config.yaml
num_hidden_layers: 22
num_attention_heads: 5
num_key_value_heads: 5
vocab_size: 16384
rope_fraction: 0.5
attn_scale: 0.125
parallel_block: true
init_std_down: 0.00175
optimizer: "muon_variant"
beta1: 0.95
max_steps: 5066
MLP neurons of a small language model. Each row is named by its layer, matrix (up: input weights; down: output weights) and neuron, and shows model dimensions 32-159. Each number is 128 + 32 x the weight over its row's rms, rounded and kept within 0 to 255. Numbers have three digits each.
Before each neuron's rows, "fires before" lists the tokens most often just after its 100 highest values on Wikipedia text that the model never trained on.

fires before: "\n", "\n\n"
L12.up384:052156077111172072090103187165140166105109144124111110105154119098144124123141180109113135085097103139124103180112172097117154176101154137137127051138090120171087135125095113136121099070157109122165108157151163174117124134152144133137114110170104108113163145132130196122104094114115088095132185112159185153112177111115054169180171125127104127094109169127102206065153101145134122132112
L12.down384:114156154098129132147130110090159174144103113131097116115150108090111105127112117076151104114135118122196155127146133118127147126129147164153171132085109060088081083116100114098093120089134138140159152133133111157157111105072161085077150111193141097137184129156117119161087131148115116158087156092127132146115143092185143139162106127144133141108159134109125174109168146138121071114195

fires before: "| ", "\n", "|", "\n\n", ", "
L10.up540:143126060127169145114136126106083088205109184115088147168132108150137189130096123158135182129156122149171146047167111128083115091076121133138159093152114081145141126150172132157110142077109156152165132194090183121135165115144192135096071073120153095098129084138104163132099150096106165106152093154086134124073089158115146156072141133178158067158120151121165184154123085111151081124155
L10.down540:131142094142159151132106115130156183149081067123092139062077166146108173126108130132101084155137113137155070133145163102178123147116152103201127149132101181125126147156153131098145118101052130152110136102175140166176116126063040041116127156168153112151120147096116100183159091139110105135158149154104171117136153141101129113179112094125106130124153107126159114171125096112106105112086

fires before: "\n", "\n\n"
L14.up158:095119129099137086121155143075113173149085119130141121143112068145118140172174134070146156113143146054134173141104061126151127069110123051112146130101144137120103093184225090143123124088113136076099147212097116066160183151154137097106100132156139183138175102142193089071085112159116125167136121101109117151150089165139112158119096110120197122125116106133145159105104159139094084073133
L14.down158:128126130094157133185105110127122099094141132094090161100110151105116140060089128154110093131085105153070173130140167113140155124137126145121138082190102127133156116118125166177095158157157135119170105143144092179162124138152098128172139154149138120163090121108120134163102176142155158155099144127116132109136172060081138074141111082180104138104137102112120080160129069140126104207164

fires before: "| ", ".", ",", "|"
L14.up504:145094204141130136141162128150153126092152192154137185169149085157125167150164171147092107142122160109161124149154204133146129118112169079133170102152134124120171151096128100128178155073101145195152123134130103087097143107115126133097102090108125109102112210177141180211141108114102054170127098106164095090107123176108095109131170161093146153130160154122096088118101153167103162125090
L14.down504:087148167155084201111161167090157122090122211101104149146118134134106118138155152109143092113126085154169145177140157071132137148159124119135116165136103198126118112115162141160106117180102141146098166086114081086123128093082134169099155084168076142125110178168104125154141155118087149143176141170118119081080137113117164112093134122108127133115096183150119095150129106181131151130120

fires before: "| ", "(", "and "
L10.up970:125093083103153138150124181107128141153181145150180110144146110094090105115081104122141131145060111140121111102060187125064139095106200138067141077125110150116125152160065121123116143127129079129115176166159097119155157149092151104082149141144169101142130171161129155094131112171108172107098128128195139111117134099151152154102123152076084081141111116153148098179158105142118111116115
L10.down970:116159067151159058129102162125145144151176122135069142129147146118138176115106116158094181172108143176106143150172127148134182151122121135137179175156111122112193122080195116105133082118198094132149124160040134153187165173135190171120124118077144131164106129176118080117139124122152084148123139129124134122149143162099136153103149068182117132187152078149131141084091154103133195180165

fires before: "| ", ". ", ": ", "an ", "ami", "ami "
L7.up988:102093091085139027170164160087191141175134101151165132076103136112090117107125121087082122124121124100171138108088084144185137141138129141084123121085113133160088128140139121141156114174134113101105067090101162087094255161115113168111096104137117156113113107104072096186074110154122108124148108083078108124138128153173074101149149108069110142123105176111172106108085147102151146120156
L7.down988:091076092136105043107125166085187158122099097162153143127174159180114104141105147123149089094093118140135151074124125170130120157119124130088183167076118177137128097089114127143091058119148133089115133141130158137094157149182144067119090113164082092139122086151108075144092105133078098161121114161137134111141107065110143110150121120114132161116120166137177129051122112110116108132143

fires before: "\n", "\n\n", "- "
L12.up1114:128163098133088161135140190104171061133122165152057132151162107114117159175091082160143145146108143082130068120170137127119146099085030107107142133125169157107139128146111155109148100095163080161127146112136146115177154111161142157175089143137100125218159160182083061125125141198105134120138205136111112154116085103052074149096102100093160132122117152098111081108138211144100123133063
L12.down1114:105117118153184104189153130076101159162149132125079122132083117150093128107174096123109093108137105153105158112095126100187133123125081123112136162105159100152135094126118127158092101169071124158127174132111132140136043135107087104112161073136109123140130060084073141120102036181172129076107117134179153151183124156152151135153111074139142187091181154168107139138101071112150147136134

fires before: "| ", "of ", ", "
L10.up344:120151149169160181129178126145126084165154129098161098088109169115091133088136144183137109086160085158148101091156129099141166103141150108099105070152144151114108167190155123171099104148172125116104156134109076153166115169136173151087109123163080116120112128159185186175125168199105097092097126148102107107107040100133146147136072159116082088146129084082135135168125121111143170153121
L10.down344:151075088082121116160102089097124111152166132145153197113107154163198154141135139123117083153074181098174127138123150135116164170118086103077162202163110118185137091099143141084139086175188071116131062068131129173126109119093056139179074110077135111102150114110102131113082066138184151110065084128133130119063188167114132092170168141106117156088124160150146127125122110138130100120071

fires before: ": ", "\n", "| "
L14.up577:130114047098150076153138133093108080118183146143088148116157098148151111098136133143174108171084120146092101199171122077106162122134109074129129115143142109141138093106142078168117154092066135164165087095138107150112135134171207115119112143196105116112171100144146171148078146108092090081168116142093078118091126153065117123080116098074042092155131141132112152093108155123148158129105
L14.down577:107090107173210092090083095122107093153147177174097145098158135167161199177058131080169120072048138126156128160117102178150122133148125164074177140137171127138196107101127061114161185119176103126117116147145127091130142162186106153157135121144092067150155120147089127136102153113116117170149142179103107147079164115116054113155111110095100144147153095168139155123114169131116121155119

fires before: "\n", "\n\n"
L12.up495:132123097155091041120098184087163147110149138097132139117168106130148098107182142118131143158129104087173184173154059139181184107126172094120173024124131129109145087143120100103103122087147145099086108131132119118096151159108117102164145099129159133130146178144128189093126122134105096098142133104109148077122103149112142149129119054114097110124134180113119162099160104137085148100095
L12.down495:167174120118098125102082103101123123129097154117137124150107148123116187100169125175106105119143124147130140143192108163122192049115157140130132146091092097178149119083109097151134166062137107151174104174149171092147111177167146196094168117159116116142120082134064087101097123103116166092162130149096136151082197081084145111156123134115058129150116142127105132124172066086086095159128

fires before: "% ", "| "
L10.up224:130113147093126097111140103189080107109100168061112173121071133126139117114085150170077172177140097132121151143100160137153076080142114132080119087095163118157042055110096170107097180116149149110128160114083117191123142172115147129159135101118192150144099102136081135182182096093071146104175056089153155104109106180122108161124108131104104114159142081159092149123118133136145138092136
L10.down224:132137143125186137116147137187143165078079129095121114111189171119110127144094132139148109147157097118101088091175097031172105118195152170144124110152108145101088131096133092137143137176167147161067144192159165132169128078108136121138128161095138127113112183185080145119148091053171124176106096148120137172132161114181106132161117062135071148183144130194145116143071102094088107113107

fires before: "| ", "|"
L12.up1072:104181151101088155146134098154126084161194157141122120088107127171130178115163189153137091113104126145129107150101172158185136150099129107155129099111138183122152170154158099150110109112197088145079116142135133158116128113125152138137133143120174133114157135153057116163066210107187082103091112174143148119060147140109145208160127083113144074099167136102068121090138125158073131108115
L12.down1072:141120148103108082168120187120115177083128164175093115169139106126124103169123084067139106102147140134167145133096144118088098178186201132138130083205125110130101116175133172098127165156157103172108076161162092136123137147124158149133116128103142082147087164144131151117104162083106183158113140122102134120134173131123074094187109161089157145116072118156157105090088129140157125073098

fires before: "\n", "\n\n"
L12.up182:132153097130124099145089115136137202106095115097181127163137146077167088145151140126087086116136144130140130124162172070166148186157176151125091067114162135140157097110089110096152118094059127110123096107150143127137147172109148113153077137131163111074179189130100108169101113155122022099145139149108174132099137124155099089144149165144130088068117091123140143122145115217116101111128
L12.down182:097124087132195157107158134099135077163094174081094087089081161167177122138116107143101128090115134126124129104146159210100117170136089163120168165125132108105099173136165111117138174140110191123106173119093114092159139097131175142155139091227114180158172122118136115154095161156150137128088117109132150108124113153128155132120078147094124114132197154159076156119149198148110166146137

fires before: "\n", "\n\n"
L14.up896:132164090149095082101112184142157139078092125080066097156159107094153093119109172159158130123107119133149116144096132147134135154078137157158165134165142140088120100120169085081119077087146216086148160101166175115184145181096075129165130137082066158072179210172089112121106132107068142119153160161113113100093151152050142121132125112114110135093138148114103142167123111135124064120076
L14.down896:122163114159080109114065177104082118155155133086167140132170118168159126114129156085148095144138131078123104157125094109099117148149150154166149162150142092158165185089104087112154126141096157118183145199173157105148085168091082104107121117055104115148171174149131131134068108145117091152118205169044152158162091128105126126141157127160135157108206108082096166063167175136153157157112

fires before: "\n", "\n\n", "| "
L12.up106:167102129095197090104123159104148149092133131135149080173099105114117127126145117129134108137150138174144084106122128099140148125131104155154064077157168133148070142147111109078102130102078131096143191102141156059205138135132124096098117103120158064114175146112133109115097102160147091189166098123122139149143180113158111096177158134105110132107061096129183167087129080072187105179115
L12.down106:187142111138082122169133174126171160093111149127147101101089166117126108144108077093111141088113125098103151128141114107166092105121068131105114082107135134145175116076114096187101124135130130146124127142141160142123143112129098199144090126098142130154148131124134143102151162161131139174090167168169112120123143092104105126080109127131097182098201149133099120117101065152121161135115

fires before: "- ", "| "
L10.up47:152098124202108179124082106117114095089094162141159168181162087133141134130131094125153107092137107105143167093173153111124109086152150081109146150142120139097164089157137169143136143058146134176187136161081130122095058122091126142126161117115140044115091151205050107186136108109163137109098144175176074132158152135140080193126146141103157173131120188118161150122111131178108132152103
L10.down47:156107061121065141164134128140166169119150081108054112107124097112074114093136134173109103157104179159166089140110094079155114119103067092188085130149124120125174130131145155192155058166144101145120108070163068151129094102169116118088161120124163108124078092117133129154188137131191101079121113125118132110083153107132180073170148184114148167087133123167127176119165147055162158132137

fires before: "\n\n", "\n"
L10.up799:101118088174132130156119071135208132131097126109091129179145154085097143139101099166100139123111124127126131133210142089197089169106120121126084170230129175175114105135139131172096126112096072105096039164113104164150122119115137120114066121122131182165185071220093131137123067094093092105135118076123080148197116103085173148136132121135123126091095117081092127133132123080113121156119
L10.down799:153110130120092153181123117121151135127162081130127130132163091160116130075154143144054112103185086135141165179204106072090148130201151107129127173171117151162159108130129160122137104154123101156108107178176143110154152091140117125090117103111153159158165072134102108178132148139199141136105102132133174120167082111043118116114151152048095168150120110106095164056179115143094101175102

fires before: "\n", "\n\n"
L8.up538:151126097097098136049129170153094150128177191193155133157192169087083141161123111129086112127122093132140084149141109062107195153107103149138202108154183108109077120085105125098127094115184132162141108144161087111184098134141101130159125157124097070133161181196112152161077140132073099124109168166130138126106177143108112192129138140178123173158055137102097172088164120161129130104077
L8.down538:094140027070128132100076165102168143098115150120103122149152124118112099109135153110135143139126141107147116125131083154163127094095132116139183122127173100141109118135091097070104164085115161150160117169172124135157118154104111121097101129147089083130172132165145166122076140129093091110128193144111115128113114137075130154139135143098122167101156185096147245106137133083169047126099

fires before: "| ", "–", "). ", "– ", ", ", ": "
L14.up1179:089045158136148153163106114112141134156132134143095108150096163164149130160127096140167107165103179108121152135128111162135068149096193090122132086106142153181156154184100143170104172177104134125099127095121109141076136120123066120167036148179133143107103020201113090129130101125098113137140180139135139113161215097067129122094146119119157143112113113201118110073145105151057117100117
L14.down1179:150142142156136156117148140073129147093126086118165097191110111080139106092152213106134122136130072098142173147186107160184135124188127124160097118162121149138129112099104095150141146143140143147098106123111195131071128116140175127119120085136122111163107188126102124101089109094115191161115203097092112116073123141093094140084137093119147141168103170092062164177085129084124098088069

fires before: "\n", "\n\n"
L10.up1244:096141037100162163096087162142156172167143162141129111174155158104113115130181174133147150130144148124108090147165099136096153110118082146131175100142201093153076134097128107146140114095124144132137086141183140163134135152128116146129124149151084115105187103184165156174073108149091133124138196141107154096092160121079138194126136112148105146129099169079127233080137144088158011124086
L10.down1244:117132068074112114068097183116154135152127154133150111137162149120140117145138173117147154125137133099142092143153119130112144109094122153146207095128158104155110124085114095132093135083137163120147081148156110164181172142126089142137085093131114123152164131159141158109075108148091135165124214145133147067115161122061127196112142136137132131122147155072132255058115131108111084155151

fires before: "\n", "\n\n", "with ", "well "
L10.up67:095166130059107110187073123156171170100078164166091104112123124107085076133175162121104140108089138106172098155160084105147128102124120181132171124145081111129154138130099094115130093104081144148135121117112144118160162153110167123141113108142179160088131139169069216142106088106139109100151168151132116062075186105109052119144083109140122133144142141179092209091184148151152120094170
L10.down67:120098090109183117132115105121133151158128189137174045130138086126102143132185159183130122093109115118130088097153113138140083111156135109152089145158151144051167137164109110144141108071133155081191136162105158107122128134137195189106160168239139049090126113104162119147096153141163136156166141120054126101027140140168099118136148125138101175134128129110122117100178100095071157144121

fires before: "| ", "|", "50 ", "o", "; ", ", "
L14.up58:149131141075120117087066148171131109165159065172120157170114103143137144171149126098092153146068140152139122175138140129129124143139116072123161105151155123147077156101105155096053135117108161121175164065136190122144129156120147148165141117133157066124114095113100117154116104128167146070099081061126193116052053145149165149064110097134129121044131097130093128139090079163187180091167
L14.down58:096092119145134104197169127115126104101134138151122142126103107101207095135099089164175070143120121094169160104071144164168134136119136136105148145144115089154060129093106140112152141155183135156109127166121153110124123109101110128173148191105148167096097141067119104117182121143129132146142097169123062114201132095077101108148149128134134143183114117113199112164167113121132085084132

fires before: "\n", "\n\n"
L14.up1088:136123076134124111093144172086185185136121110122094091158121082079198124164136162120125170119137113094139120088079142147153111187107146160112121175159091121163135130139058123108130166117137175089105121125131102154106125110133129126126101082111121080155206111089119157142094068126139112117120118161085143165157146131108133154129152110160119135099176126121140187129078116097143069155111
L14.down1088:147185123172113102101105142121155140113128114122060090098101176109173136174119104100129095154165111137139150156160123102161111097088092156130162110127167122136155117113110082125123146116127207143141110121140074100127172143125121071128114136180128115223188142130136182084071164162126176160088150108182147141132130099120119166158134135106111160129136153122076202137165121175159098119052

fires before: "\n", "\n\n"
L10.up290:093161053097147155092103140078168156151120161154123093168151149096117092129100161141142095133152138110133098151122131150141136114096139176120175085095153076129131150152111096138138129063121126144114057155135167095165140156167078143115110111111139115115187100116158170150094117191116135114093123124177180145126144119103105151101122097153141135075157175073133221117140141101125107119119
L10.down290:135157052093181127061092143117205173111146156110131058190085156089126097147095104099100107127133133093127105178131064176150124170063107164134149133128115127135164113148079095090128148075135167156132084140113122144221133159138105109089088120149141135208213171105113112143090133136081143095098177114118134146093148148103114171131152108145104114109151158085106211083123157122085142102112

fires before: "| "
L8.up238:127137079132167094105114170062080158091099131145132178100080158119128164103088079119096152066101107127139133154157156146144098132076119164150120134167132148125151136147040074071153123079093134102110067133117163120143127115146145143169128077203133158168175045155140146109125143169157134116119040154182089162110160169090220132139123133168158165045141114164123139116115146161119130122130
L8.down238:122214152138082079122165179130127172132149127164086080094091161114140154134109096103159104137083056110121127106127120152167117105088176151119127138069121171112150124165122075080124159085113141175193103192123128145140153145099061119064113179093118080194146106187114143118103134147221121166104170068183159155132151108131129163106123074137085170102190169087165111147130135112103101137073

fires before: "\n\n", "s ", "m "
L12.up1260:126122092081100119164068110123100103140155110020099116158134124122102141145114136154101144133093154134141140157133134161181113181129158127099124074113087116112103105104193157171136083203107190159111054078131095153142105143105073118121107151157176115165143026136157140203100152180108126166118111138109102129160143113100212164118118142159131164095160150155166068139183108138105120156161
L12.down1260:190151159139092131109161077122139147098108129076122166156120095087119202168086082143100093145171114156155130117154118202097179122121141126090143138144149125156147150136092133109167146096174057136117127145087082136110158141084198162112158104157140112116153089185111132150129121109131112163093136098094185112114136093095107159113197132074092076190178158153162093065183123151140077143086

fires before: "\n\n", "\n", ", ", "born ", ": ", "n"
L7.up106:139197124169166137133125131128058153115147132059189083086073166127106159177095086177143133138188111134134102111152125079127072129148124153104134133156101091106112132105182112115113120125111152123105189176084207122156125142074135198093098144087127155123169065134159146093125105124088174116078085134148111127089098104065087094111145107034100113141132093173148102115115116110080175122134
L7.down106:172073143146123167182143120086161146116103093120149124157165106154151113103143103065136088048107124141175116138133120120196081136119117152144116155146124179071139151144122135134155123127126126147126118086164107146117193128088178075181001104118103167167183113183188131153125108101106125133147122128103122130101159114157127149178147118097076178059174097151114120143154179162192094151101

fires before: "| ", "an "
L8.up80:044144150191118115206126141119083098129156182080112114148103133101116066044156168066114112181127129149133117159106097130139129116101088145136067110116149128111154157140103136073096127146134117067183097126093146105131124169144098120052205093096178076143105107104167159163086091186192084113128056098194160168072078177155177162153154098150085110081170146186097135117121147162164117161111
L8.down80:123194125155113113079107165078143149129123125090151147080108108096107147077174138149125119143075134125119118110178160164132120126048125112080087118123099148071134160092082107148108144161124143143155133098099117171141158179082085194140135070128076123128159090148117122085073153134103190106127110108092185149146183122115159129108090049143127065087164132189167129146084128143137121127042

fires before: "a ", "- ", "an ", ": ", "(", "\n"
L12.up553:164093166141126160123110113119163156123095118196176130160146091120110109121124179118191160111102129125145189126151156166210217131109135093113168088074144059147165157164089148154107123124107160140066078136152117139046141075173151147094078084181108102162107091140148092137108089123133143098125200187178166134149142122128072143125123180038106110125137095137159140142140105166082130139105
L12.down553:130120157090189117160122085120109157133111117112070067127177210133128151156103099169152165133120129106112132143098059111189137113098114159134141143112132173129137115126129138152124134098140117118094157141143166092146137118116094104130159088190142057189107190153066176182164123103147116124106126157093154114088193064158101088134082114135139124155115143157157180056147059095116165111184

fires before: "\n", "\n\n", "– "
L14.up586:133102118059074089141094100131073165150126157094156140213143103117116105105158187083097125092116173131162144144146121141165180122138174111152151083112078092205118103143145174116157146194148087187078118163106100118105068179113154103094131055162136125138146111201136097185171099094128162181154076157144077179135138136147147116144097137087174143093158161076124143114148114177154138186182
L14.down586:117119085101133125113091122191117085109127136098124053140157183119125143107158069151171124114124084094090133144122142096151103167117195123103116147160131155118160143113116117077137104111170085110100107130169150048124166105155140192094146151137095103171082064135152121094125181183176105152129086186100141105108130119056125167181145156127098126130116119185162194061121100104112106135121

fires before: "| ", "|", "the ", "people", "km"
L10.up13:119126121092133163088131103120160099087144089088085181157123175121194180076116155120116113157092080186171114159138078088162125112090147172189161088107069123058139124132214110137111107129148173115107130118111109118078198109167139103097151096117111075153130167163152119119150119093127149083139068155129108091143127100152211111076094166147171117147146113119153165140099141160146098139118
L10.down13:134090103069182085087092122158113144120025162120141183136088063088097200187112094112133067159129148163109129120093172137147103136118148191132104088166049070111104144128132146090094179107181139065144125119067142209155168086159178120128178147193107081132175177161155103099139148164138121105089051150128100133123091129133149115116181098131125109094080169144109088127139182122118105137066

fires before: "\n", "\n\n"
L12.up270:038119140108112106065141186112162136039107187109133110109139148105141143087174148134177141105103116090134120165133135149124105121058173124169186109111138131156142149127095099163124143123118076189156116169165112155096149184096152129110079104089092092117191145146119146095107086152087131171125145126130128118095160097126129155161094111143121126152101149081112172103135158147113039100081
L12.down270:131102065078115160119146165108141134120148124097195173155123145142135180048122162105088125091097131130126090143157072117143104104083160117103122156151083102129147134108086051130207097185127108106119140178128151119145096110144152138136084144100172148105148104090106134115072097135136165094099165128088133124102111137138142123166230071107162125105110104184088112097133143101155148172207

fires before: "| ", "- ", "The ", "In "
L14.up1001:133225132137181159102040155140162144108125142138131129151094141123134141166124118156129151141124190106132153125158116095186123127098140118159102172138138099126170160185122192140111070082116111056143112105095113119128134112087047114112133120177144166159133101121147170110097136130144177111165121132141123176172117133086189176176157161171125144160144096128059167133133183187156118098110
L14.down1001:142107123178110137147129103115073191149151124139140126152117089098143096093101134103095134122098101151119068177129140165090120102174118147107079106145153164155148119162136127125191162164144130153142145142121077089173075166157136162143144135135167092223145140133098120109084084105162127140118099087161162125177150124129070096145188118100157141090142172107121165124097143121096144144089

fires before: "\n", "\n\n"
L14.up761:124144090137145127126137182152151160118071131054151168094134100082090113141120139081116183121110107077124081154134142203128092105088096154181116068126116117121160155178095113036078088128136130129137124163107135169178161177115118139109125113092133085093162139155108157136027092142088093180086179140145183120103154128035064150170092137128106147163130144129134150114132113062130073157134
L14.down761:139132092128097136079106166105151101125129137204122107160181120138131185142126105103115101092138152105124130112100100146115150107141171143176193146138154149142154106143130076100107134119178212124136135128121067155124127125141116165133105098125119126158175101172125172135127116152121130157101120109112125143132142089095114122090150158099122126120148152140136165136125159079168145126153

fires before: "\n", "\n\n"
L14.up15:137150131102145161062137144144089133147139175090120079096060103150141097077113094160085105118069159078135129138124139137194119148141133177127145099121082087130142118123078137066135127128177155126117142105139076137181162133148159041106098105193134079142178155135115117138096020106161111111137134155123146126121143101116091144198141117214067125107130123158112149092163129166192124160142
L14.down15:079111043152118129096119149106134182137143135135182143161090149156143137157149071126129164050154101036147129164113133190158126128103095151145148126112135156088082124150116067134127098158123157128118124111149076138162135168098147150163061121137121138109131178104076192134085129090132162107135130125119166118095145068153120133135118158103118107121201181124149202121034104167147154096091

fires before: "\n\n", "\n", ": "
L8.up50:148091113133083157140067126075088145129156150075120111144120118129120144121128147076129109080149149133179145121166102164146142117155127097089152098160125117143146125106075064105212145127116207111187140160091140174158101140089106173121136127184169059159123071148160114094169162155118150105170101100168136093124188113055142143074094159089134129097127114136119125083122149144099138097143
L8.down50:192114191122188187156169147139146099098142128116130149139141077106127201132116141153140119119175114079106128107144129156132176120140152125102096173122081151188091079112180115151157095095153156139149144099177133155128099165121168176118136131070132084073165135136075166107158131072162113185152093129095099083162103074145197136119105132089153147127186074166159092095120154135220117095076

fires before: "| ", "(", "|", "and "
L10.up421:126133089143149127117152070137153072116149160140109131109121152089159139120133081129132108118114146153083123115147112159170118112110116169108109129152184150088130180133067091098086118090168112116191127094137124136152169158124080124109154161040120158161110144142159090158161211175121133119045129150114168037086111160048132173078101071136129108117099093141114114110066116108098121111152
L10.down421:147157128169142094131132147153127139161159095111112107150129169119116108129149139202095138150092097132212154113160208115087130141100082075096102147126105154184185137143138132165167117132163139072037123103099083153125079131142108116107142104127145098133068142095081096135083085124145143121111122108145126196045125115159162117209145098163145161105117143156123086129122056135149100108085

fires before: ": ", "| ", "://", "."
L7.up1219:112112095163173064143119122103100138126172130123171125118110145167148103120077194109200083171141148116103117148112092137139165137113162056097142159133143115110112102104173157148161140136136130141140116135133185089097193175071065155134098160100133080089123108146164133130136089082162132133165096083083058133071116105161101107119118187101126132137139109092103208153149125098120113088118
L7.down1219:130097131200136115107104099147136134062167128139125127119166092122156094127083173156149102132099079121176198141175138139144103206142159131125131132154094165146165127090144120161143124160131102141162128153136172080086094175092151094160088166126120101145142124117110165143165128068178135142110134136104056139050129055101074125178095145115175152121091135172086110136177185123138159132103

fires before: "| ", ": "
L10.up1140:126130121141193093171087140146112147113150120147106121120102115148096073128122102165090104082104151164160110160142111175115173132101169132166176130094109110146143093150082210083145160139152087130141101092139151143128129155137131183097127079132143140180086046136174161137101178132176107136125164118130154148105115181139130130151104132095144133145184075104127158134113139190150150086094
L10.down1140:102122165135100119085147095155143168163107098161116125109150155081161159186078123157142182116149110194133065104122130211161068147080145119135089130063117162078126159129178141058160103086120175098135144110110150170109134163143069147100131176085146120140099153143136143078151138101157094109091111159093174113103145079146105128097120113143146131146194173192096177154088075131103110099082

fires before: "% ", ") ", ", "
L16.up503:075105168102078113184181056165091098119150136105147164120080129082122161122181163106055138092124159154142090141102081103159152137098138101130148085110133069120110114135104150121135135075144194104156150157121149177151144148136172101138194080099165125146142106108127120152144106183106109078134123144124136101136207126072085175107120134079091131124123133133113139213166199159101134116132
L16.down503:101111143124150128134144107125163168126113102127189132068125141140129098124139166081138105122097075071106119162091141130129108165128118123148137166094073125120116142148178162138119143125103199149079126188134135135126170135118098107121156152100124125106092176135193093136120163136159181128114137093143108177197132148141158093131092128117160111123168085127172125139103116159139119083133

fires before: ", ", ". ", "of ", ".", "\n\n", "SR "
L7.up339:129132081108174139093109139120113109116109109131119180137145128146158109114096093132216118170165076128187102132209099097131129131146089127101123055153122138092107099179099148103140100167143161138132153114082190076120093086154134059112141145165139161086104139179137162107042095130063078168116124184124183096133111122114119109176140082169111139124095122077098134172089148160178128083137
L7.down339:132185091169148115167063066135086107062100143129114091097105129109034200155202146152098147131119143137079113170127148138102137087126194064134121137166111134139131116085113093132148160067082103161100125087193075123124165167156127125124096110135114117143137071161146149152100120148173163167164128134107116152133188149166174141090154136126141159145108168123167093151203115100071138130092

fires before: "of ", "to ", "in ", "is ", "was "
L7.up347:134143113119164099161157163106096178099129135158087071133163168115142108102117117146076098155122146140155154097181120152121145138128159175071135162163175112114100156080176106096137149136135139130157104095204181125133160167152125075154137119080172174106126172162108097126132169130183125083093134067138119135157073106108103158153097120154131056102159138110094147091074117138098091093094
L7.down347:116137141099142168109108178132140155091107108141141139119090206106129111121127138141109100146130125187105123084091142122089084125150115058173104122108211083116135147091192051093121143123146146139118153117149130098134169126116166111091137093072178091072135098107122117172148142130085113124151138017143093097183088091182198087148180148049100103129197159142110184121093108156098108135169

fires before: ". ", "| ", "of ", "were ", "is ", "0 "
L10.up539:136102097108069153086173109126134149120132141181156115076126182150095128110099166163145136125141047123132114126161103157145185114120140156153042144140198142132107142136183121114186102165161150065113080083144090121125160113085146101098148053097187153080116120121075153137151176166153121051088078101163088151081122112131186221129124081074083136137093154140144095100104179149146135087120
L10.down539:165101141103061102115134076124156132137090099109153109127113156114159103134127107109119102146138109208143134087147119177121094144134112096124197129096207120079137106139086141148119101088150080101104142096097102054104118140167190122079116151133184117148127138131123148083099148142091152088120188159159097150167156101138110099114086116098132108127121156052114150052133095174176139188189

fires before: "| ", "(", "|"
L10.up739:115177094140084134115117150092088144107218099127161156113052146143162204137071140159196131120079106145144129102104148115129136112075085179116158109092166118074144175136166100133117114123127084096127096214123061141077135165120127136135185119083162099109125146169153135135094121174140155125162085155201153075115177060119083178122085070157177104126099119122114070164116186121049116122105
L10.down739:198095151124113055127173172132181131195126183120107123155130144147074136189115093146100137150110108169131161075146136115123127174174096132114076143131105158149175151156109105121127143110142184126120115061090125113131148105131111125101163197142110190125080137106140078116097100155107156156058051127140151113072144183132150116121144087124097179126114103177096105130089092139169155104161

fires before: "| ", "(", "and "
L10.up649:076147131120123171098142132130146124134143144079189130110092137072112145082075149179116162135126173092135080107097127175119109137113123141183108121120185151123132155149120106134108122108139083074171148145087094110133168137167118138119157122153105111135189142157188113100118108054127142141133066165159105135120113147113161160119115157105110153134155109113152113159066145082153166126086
L10.down649:141157101205093205089156132143144172155120096141099102142156106162146135129130078102114118099125124132164153090197160101151067146108150095111086135135123125130140168150115117135133216057169076152116102094080161097118127160126132134066162161135186109132079109088097088146152141117086076128055156136151130154114156102112113112117113063092102198123154108134072106179164130131123106114168